From a checkpoint of a small transformer trained on Wikipedia: a variant of Muon for these matrices.
MLP neurons of a small language model. Each row is named by its layer, matrix (down: output weights) and neuron, and shows model dimensions 0-95. Each number is 500 + 25 x the weight over its row's rms, rounded and kept within 0 to 999. Numbers have three digits each. A neuron's up and down rows have the sign that makes its largest values positive.
A block is one neuron, or neurons of one layer that tend to fire together. After each block is what it responds to, as a language model described it from the Wikipedia text at the highest values.

L3.down159:504463504491467484543502470475537502494519552513499508517458519515509509480487489506483508473454518509553520489547485513503526472501473519472461501534505526502510506545555510508517529537486482479497459476489537580498560507534528528492479483560511479459507488491530513521478518513512500494
L3.down175:510493467510504470529503475475525500501485495468479521529483493489497474524475496487501530522517498461504509483471519537473514488491478508482450525555534532502515466487506490536479550504514503454529525473523508528515535520462512510477480506527539502486510465482496473507524506510505465488
L3.down370:532472497489454484540460533527494491505528546504468491507495489522492482492527486530525497503492489455523524476467520501466494490495495512507486530492489493498512516513497524459451473478484523473501485541486480532489499458490569515431503520496523495515532520468480512468484483534521487471
L3.down374:470510481526478493517516516540472488495470506504538480478474494491535495527516444514490526522499486482561485514481484538513524482504470488521487495547543524445563521506535509500527485475531464541520488453537506513478481510513505486497522525513461497540487525538519518474460525512546507480
L3.down651:502516561503506545528524496461494490476516526483498549507514498475497457467546497520508495523513502495538499514502493514530455478524566490513488548508499478522489448480466514542488541483499479531550524498509464509527519467476537481475521479498520448547522471499458514459521525542509530475
L3.down696:479507494445508526464508495493502504476500481514437517480487516486484520530504468528511468540499509486551484497474497520507489473497504506544494499505502507486496520462498489484480556519504525514535516542503506502517467467512491481501494517533533520539441502478541482517501464481519522503
L3.down798:553507495489502512484514495521507490515483533527504539483508555508521498487515507551501523439533553496488517508518446490540512473516444526552485522505499516503469535500514532506473513481519521521510506494448479469491512434477551489469511526506560519457501515468508503500535533512509466481
L3.down804:503496510530488498514472510536493555497535491532502528481502506533502493522494465497493511488483508478549477487528467494503496462479505529520476529543516472499479505493532526504479568494505489479500497536520476525497483468525511493471463535489503499502482528602491532518464521476479515491
Sentence-opening temporal prepositions

L5.down164:531514523502501532503521530498517472502523503465478499502504524520503519483492480501507495441541517545473541499526482521484525542483505498538512500556519537471523475501472461498501465537513496479457495480479494483479480449537466501525520526507508483529513515481480465479545486513537509499
Capitalized title-word pieces

L5.down176:479463529471513518504533501498516508515533507540495512458504500453505464541507463516490498507512507534534523477512471500508518499465456466487504494509480481502495487477504461517507569526493465520508496487498466477490456486526441516472472507503503465510538466519498477499482505468499489488
Surname first pieces

L5.down142:461451492502499508508509493518488505486467505508539472542500539529524528465527492550458514536485521509499492491502477512505525542481517493512494491497517490503521560518476493479537500509455496494490493516480491501491496499518492490469479531511526505517504528514495463469549544484501511537
Beneficiary-introducing words

L7.down0:527516497492518478496585497506461482522456512529495511500485482544499493512519499499490527507502502505499489480516521486495483446477462505523519502471509454513488486485527479480491533506509463500496496522525521496558501494500506540490504524442491466497487511531479521510526458474518518484
L7.down10:489477492517489491491489512514488504480461488502475543508484500517488491500528435523509458512548524493497519506464478497477531520523517523450468531476563478532497498479493497520524537503542510494508437509514467460444522523490484500485510485504501488509544515487525523433492480465490475489
L7.down250:495493496469510529476526569543520522498512497527500501461491494472510526495493476522504523499500499531460454468483546524496541487481504482492457516567482467491519482490490537506492508538517493462501475543499489548548524515512484491491542520448480471463519505490494482495545495502471485477
L7.down309:493478483530479446465549506502497487503499456547492470478507463521533461529490495481495498505505533457536508511496497510492523464483444506536486495533450461507468515478548487531477530513505492485507466509494450508554495492492485526512547513480480521501524511471488560459431506447507529536
L7.down408:518483523553518487462484521516507513473500471542486428506483487498495478541495520506527479526488478503522513521498536505513510509471503524503477527477508521495538516519468481518502435476536478477524467523501493516516516496499510537523534531502474451474487536501501507491508484532479520484
L7.down608:460507494530512519449546524499497511453540511512502534494518440471503494520483500504466491504495460507497561458486522496508440496447496452484486534516517497545514496538548553513491491477497502525531511519499492469564546486507484496491553522487534452539488449482510467460496519508484494488
L7.down726:511470505481499483547492537479499465494479542453472518519516469471509527507497500506515469508497507550479488508576493461486509509538531503500436529528519499530500522489473514501476485510478492529511452497483503488487446506454555485522493498452492509519486510492504528504511446524490486483
L7.down734:487469521517499496452516568577495488439514491527520487520510545500463531484516553478445504539483514491475475490513504516522489501475496498501471522526531461511505538457530542517485476536473508496507552535501521482499507510488472503527515461484488516490470500505504549538483482504528472500
Temporal "in" before dates

L5.down120:481476504523547469483513552441532473475508477459489482520476533536482498517493488462522536534511500490500551464494499537499511487479474470481476528528513511473514504468474497435502548475520482485530458505514476486485483451534500493466474505499511472520517564491473493500517508517510533556
Re- prefix and prepositions

L3.down77:531520538500515538592505473505468484502471515499492520483462443436444508505533436506497538507516503521515502502534482504503472551525471508539437485479506509474472497515551489487493535460461479521515541513494516506497475482484477489512472517518473486498519513500485481503482534505478514506
L3.down225:494517476528491537467525493458500503487525488521484509493512482513526466492517495497490488482541452513483491494468481481521516493562501505495509520496472477461506490509444520518488511482485490479551485490509510519493513496509527511500505461525540486553487525499501460496494500482494522501
L3.down283:496505513532493506528512512514513481511524493478533532477487478471497504470485479502486500490511569516500499515545521489497546526491485526456491516460563494533494451514485509479466533490531508489528492493529472483513494512501534482501488510504491442536503534495513516516487507495499526535
L3.down286:476537509500492473513514450496514513487493524470512505520476495506481543491491508519489506508510522520498513440493506511530489506542503530497474486442494503524498491473488468478536473488494504496510474523511469502504502509529470522497509475510495463482508514514479497462539502522513484543
L3.down314:519486437482444523527501492497525499506517479471554471523487521494484497529494509547532526511536518507521515508505519489479545490548505479486495471511499513496515506515554533528481508489459498511484509498512455510529537500489470503481490520495526494568469482454463453471509478498468511473
L3.down466:526470494484509514496501526474474483527529498471499498547506505453482493491512499508469496473476468490487476436465495472478476493473571513506453481494467547553463439534512492497459490466489541539538527495464517491486469488508520453520508497474555497499490489501532495493492476517479467464
L3.down637:475479529502530495507524486447481508519511528503525520487495510546559504510502524508552524488475479537483565509547513488536525545508499542456489480526494490504519539477473532530505527538513524479477479506511488481491511509522482530462515505487481510512496484470509462470466498501505544553
L3.down697:492484492523453511503502479467519488482534514515523487523493496502524530474515507460497512508476481454469483502499479497515505495509471490469543482512536507534506499513494517489525539490474458499490493527538491531488492495497538469490464496490465540516527534494511451470482505466458503521
Verb-to-object slot

L7.down11:512459477529453509483485495523475499487476524527519493488468497499491495515514522509503534438496465483510534514537506463475500472494513504523515529485510503510465510498488479549478543488525495490495514501529498492493498487519492503512569463521505507496536499472510474469506516466482464481
L7.down144:505461529527531524527511545520491519485527506464554541482514455509536513516502473476515428523492514488484531529525510489506451502513508524535480506503472509478480471456512439477510497518525486543508483499474487502468541474466456504509495481506513486504469539494480467477523495510534523468
L7.down178:437437513528536527456502519508471465515482512467518484527502532485510512518533478556485508512478474510459535487517476483512521514452534525490495489490505500528476501509493496458502508512512537497491488514495547491484484502468454522495534488579491468531508508482507491507547523466527512469
L7.down191:464462490498525482509511494493464495516510538532539462471524539481527506533497489446502483471482510540509486472490517471459501528526448444496510475468501500497466516519460520477483495505494514484516475523479533561508476513503485522492502522470473503505481504445513513474524498527500512481
L7.down251:507476531517489528504512553498522474529500472527503501495537462513521490506499451494504463464495507529459511473516472508541516537479513523483511475522491522458488473497502484530462505565463508496491529537537493513488515477506504461525510505444543489486497508505527498471536493522474473482
L7.down329:506475489510535524506503518531502454483501472506498448472510522521490517515507510505519541445484480475475478474487506484438480482499527527510505457512563495532476440476476538475481490489498459507488529467487514477514489526492500442470550512530504457521515512503462499519532476515457482512
L7.down369:441503506495450519512498471444527513495491525485534471523486522509494554500489513508534468530523544499515515493484523473508465529550515493473494463479486521496493501508528536492484486519504491525507520519474471503486495476495552469501466485500495536510454512465486496478511500510501470483
L7.down784:468490505455494531499510519498494501497498487456522502555494498456529506518497521491484489452496501519499532491491548449514522493540537467494531487464446496468460565495523512523520540516463522505502471477515467486530470511501501502488477506499478483502504502507526513513461487477568501514
Phrase-final head nouns

L3.down117:458511514470507526511514476482483469511479480506486509542475467555501508486512449466510491493453464472494493504470489551525482465434460523504473481495432513467419514497485457502471490493560497538479530538516516495527492486522503530467504535445458524515531503493477486467455531501508551498
L3.down255:499503505490470524523520494517496520519525487462491528478482459537487495449545487484551480481536512469536520456502521512523461544489499513510471476504514524512498498482479506500531489500512463494488468502480453489477508434481486496496502544478471534542482507530498474537525535544451481472
L3.down269:472542468513529464465495511518508476473524483506494494529497506519491479528483509474498518560502509513466533491529489474452491464501464484514520503491498480505499508530522462501504437481480509522525550489483491514498517516536487495507504536566490434513531504515469498480536447474488515504
L3.down282:484495492501534492496478500517454499488473504512512505478479516508493488468513498481556537474471490478484536513542520510490505541460502478525499498480470479506515522487520507494546472529474501527493514532470474509463492505489474505515493502477421511503513534522511485534494488552500505495
L3.down363:526523504489489520502492530477472502532509526480527521537516495512495472493500494514490535465472556528552494535497517468521486527468556536513507531518423522537471516528490483504478514486485478524499524513460512505428502486501488508518522533480499515515460448481468540471531538543514475483
L3.down447:504518517521522526514545541518468472506496470448511508503539486509508528527530517553509493486509472484520525519482505539546516525527446495515494481491511493478486527538495529507488520478517494456498490522468516487510503477486490495533436487516513507498547518484483478504534497493480485460
L3.down643:491506518538522481535537504500461470539491484499468483470560460510499483466526507506494508532497533540499482507544490519527496482510528464521539494533514506540525491493485471548549505535523505511526468506548539498496510533452482484529520526491474538481501500506464477527560512555469454482
L3.down817:497473519527530504458499460481512518484502529503490513499448511550473517535526486452496444527506511501527480484516512540485508531524467485482495482478514499471476501452482521494532495487488516517492491446548463545494478483486507506486503503496500494497539547484526488501526510500478532536
Last word of proper names

L3.down228:498482529495462485496477515511493448522449484507529518491479501498503490502471497491478479537492505486471525515501486487514540497482473439515495481523503518458501506533493488506533499469451494451460482522520492462477508540496505475479491440522462508523519470503508470496517495506525510525
L3.down260:551512550518477487508498490520496495478511504471490496495510470518478468481466508520525509513483496530519418510534547524526475514502501501484483493526506515484538479525494493504500560440506517502534470508495455487485526515520491470452506506463490506537503493447510475474535523487536512505
L3.down307:524482474493479516521481542494522473504469506494481516475505482487534484476506539503527533532493455483497478487515516533523544511504554543513518531487505451483532496515497517496512505484508534507461506505469529467529475564482497501509497473489509509510495480483568500502516444536494507560
L3.down412:497510462477533523438509504471477579497470473540500509463529466480496548520508482482474503477477491458466503488500468516475525445490482494473521534497511516506508489526521507489506474471477534525521519488502495478501484483506504459461473526452540493497521524508553505506490507529544473538
L3.down423:524496441537477512482499496524504522498478497482533520527502481549499522485471498512547514542508481474473520533500490524496513465488511483507528544500484487488530552517495510498487493486471536486501499539505528488489498507454530533512525482483488461514509510470507487524437483440508443498
L3.down555:513475513496545467520495514515501564435456518473495545515551501531483504497496527464501476476487519522473493503496465512555503429507491471509495524471503460493529508501507520479496543457480515543452487492498512476461533481479497461505518495486519432471525487516535503537491504507508459504
L3.down664:480475515511502528499501496459483483497475516539526523512467501522458561500500521536491490532494522510507497516507503543450487496499473515482491510526560515452505500474520485441527493504473527491497478486494522495497544496493488450510500481509485487484563463497528468539499495487514465495
L3.down720:483490512472528507511509511566503515470519490523525538511515492482486488488533516513481526475465501476507460507477515483494520551476512463510469492507523468493555496502500488469502474477482534507477520516478456530529481434526541473534460482457484517484518492519446508500489529462531479472
Surname start after prefix

L7.down27:497530536527561540485513476522521508472496501511560477499505505534492517519522483505486502519461519486506526489505516478501523482460489490541477484509558482497474457466527497458497474496472524436473532495485530549502497452494502507482477471505469484489517493527524511504496497462522513531
L7.down30:478515540493474524456495497446491486536502507490525470494460496494551524504498509520482559545540478521496490478505501505519486499451455474514471500519519498501497542557490508494518501528493510493484518467512519509483505481519481515526436501504518549488509556557503521457536498521465509518
L7.down321:481473478470556501495538501524497524488500479482507475476529500491522506511473547485466495486464508493487502496474471471490517528530502516476493493523511506506507492519500473463499526511487506489491474519511490521482504468509467548492483515511508481494536482521512479530512531453479516496
L7.down326:508473523498535507540496503493482487495481499449540472495528492533559504507471529535496504477464488453521493540528427512487496493481469486483467558558494484514528491454503530509496522492512498522544500534488495516515487497502482521482490487531487505495502532510500484439522512495491474486
L7.down464:505490500515500491488523493429518543514501519498527508460528464487476481437503465529470518491487502503509471528501507512527459513503502525510502483547476527463503501491501506521481488475499517514457479474479505515501500501508497466504456511498551505533497521528510493532508471503449479486
L7.down501:497456494544530452526502492513529483543487515508460553495496483482538508507502492529496539459516508497477521525499502495512505468530494544513509479509533450456507457569498503506482523511512511497501511477515508499530512524497480509469490476531524512572477508518497505505510461440521481527
L7.down527:464445478470516538553498465462468471489522506509540483506523517543449525521515496533476480499548487506476525494483505497518519502486530467512479494502503487497499490551520482496504465495513544460549491538475522502541487484508515541497482477507512486510470459542535457482470478472486500512
L7.down714:514510489479486503531475544493454488511484500482511474514535522507532535498491475499446485531492530493492512550456497481513503478536500501514499483524508480481481472533487558493504505532498496511533492518509484497492457460442487524534463494464438530507495484478506546535481487530489461502
Name-initial word pieces

L3.down165:488491511527527524504488489481489530493466460546508505513481480506493482560511486464521535504480478486495498519490484477506514472459465477544532504460526489548477525525497487497490480490478468526523497505501518510490466540481524464491538519520557511464458525503459482496460496509489523517
L3.down300:475524481515484477487454461506514510531520498516500527543508502487482501486573479475509501493491465505516507481512501515455460485493514513485535488519521464484498524497558478519501512508483541510477483520483504470502486464502551507474508484482526481480530539495506521557508494498531456483
L3.down463:488543509504475481474481526474516473524533554484499464515506472472517524456510481464530572492516505509498506491515511495464470538489537523525540447489498502457510511549505489481527502504485548522487506472491473464478528581483516521521492478511486552513536478476478507478509471502479472543
L3.down476:500495518524460511493497501438526504505534443488512461529448523486457468525554483497512490490540492499535505495473454493490486486499496513500464491511517501491469496516467493487520417499511534537490511493536492455522509497446514477505456501571481507476485520497478492508494498508484496483
L3.down503:475478533499454470484504540545537446526533518504460516484538499522505509517501485519506477511514468532476501515511498450546547534521494523491477484503492484494494517480488486510537535506488470501482504526483504534507503503503465454544492538541481468532509506513476504497464524534533498491
L3.down509:476461456499505515498474528456539511538462525511514473522488529482475505484519489490503514488495479522468498511544509510492502506505495488507510518468522509460490512497498496459500479462525493476498490486495464502546483507474502476494478512490539487466494530499496497502508420491518503485
L3.down513:520460489468490498544465487522552471487498441460487520541476452520482499537482500470503482515508491523508505486476496496522481525519487533525504532507521521505535511509457499512536484500531513517465534508536497528490488518470425535480479506470486525508490494446496500424508528496499537494
L3.down676:493503493503510499477468452476497496515519480463493525506495486463542516515500543486534483500499501460511506541486474496521503473489482484507511510495478442495475511510542551486520489487518490496476493516477498476542521491502443484460532530493508484491521534501452502525503507529474465522
Wikitable header cell separators

L7.down167:561455480487528542487466497585542456500495494537526490508500530510494473483489532493510517493476468504491525487512543510537499486497576508453481470512489518487519519537497488515497528499552540527531482481496530463511513487502466500510517482478480494498518474501504504518512515477535494467
L7.down182:498492471489515493481486503487485497500496495498507524547487482493455541499487495455485506514541520519516488512546461455470491503442542491531476466584487488508498495510497463465501454540541474480502461497465499467514454448459504502486479530505479493463518553459490494506541489507504469497
L7.down198:532466511534473507492512512532511516449482495511499460487493528488474504466489526499509498488524503462495520475564508476530492540536475522512483514464473504501516504508486515501505476497486481494519537501482530474543493543508555509493496475520535526519553488465479511461540495534518509515
L7.down200:543485471501448472498511536491502499525535523505497495457526529533480470511515478486527501522503499487505488463517492486466473507502464535492505501507481499520483469511479484510521505467480513532494535527489495551494448501497519533512520495483471502533476548507528505465485524468467494494
L7.down283:540472492543458488502481547466479509540496488481480461480505513482491512453531464512494532464477501516502476484493519510486510547481488481493504509514509486505494527465492517435499540480481469474554489463520486552468480478523527531511491499488435479520546544501487519505497474486457516534
L7.down377:521471511488481496526526506473498492476483502480505517542503526471450509470490558498525479543504455515503499513493573510507516473473483504464518500464496504495481494498547507461532551486491502497516469460495501486520501508455528481485466513481489535482463530538497471463450459488545509479
L7.down424:492475490488513498468516492502512490518518494513503501489546421494484496513518497520463521537524506497511502480528521536484477491503497435459480519464475499495475526485501510488557484514457501488526483472504460472496477493477503541488515506488539522474482519525506544461490515467479558492
L7.down711:467528486484488511537527493463538491495503519493511511493549553460482482493533504456463537475500528509509507487508472478483510464471478519492488489512504530510518493480543491502489495508486489481474499494510512514521537521469475499503488549501505490532492496523504479488513497521554478507
Infinitive "to" before action verbs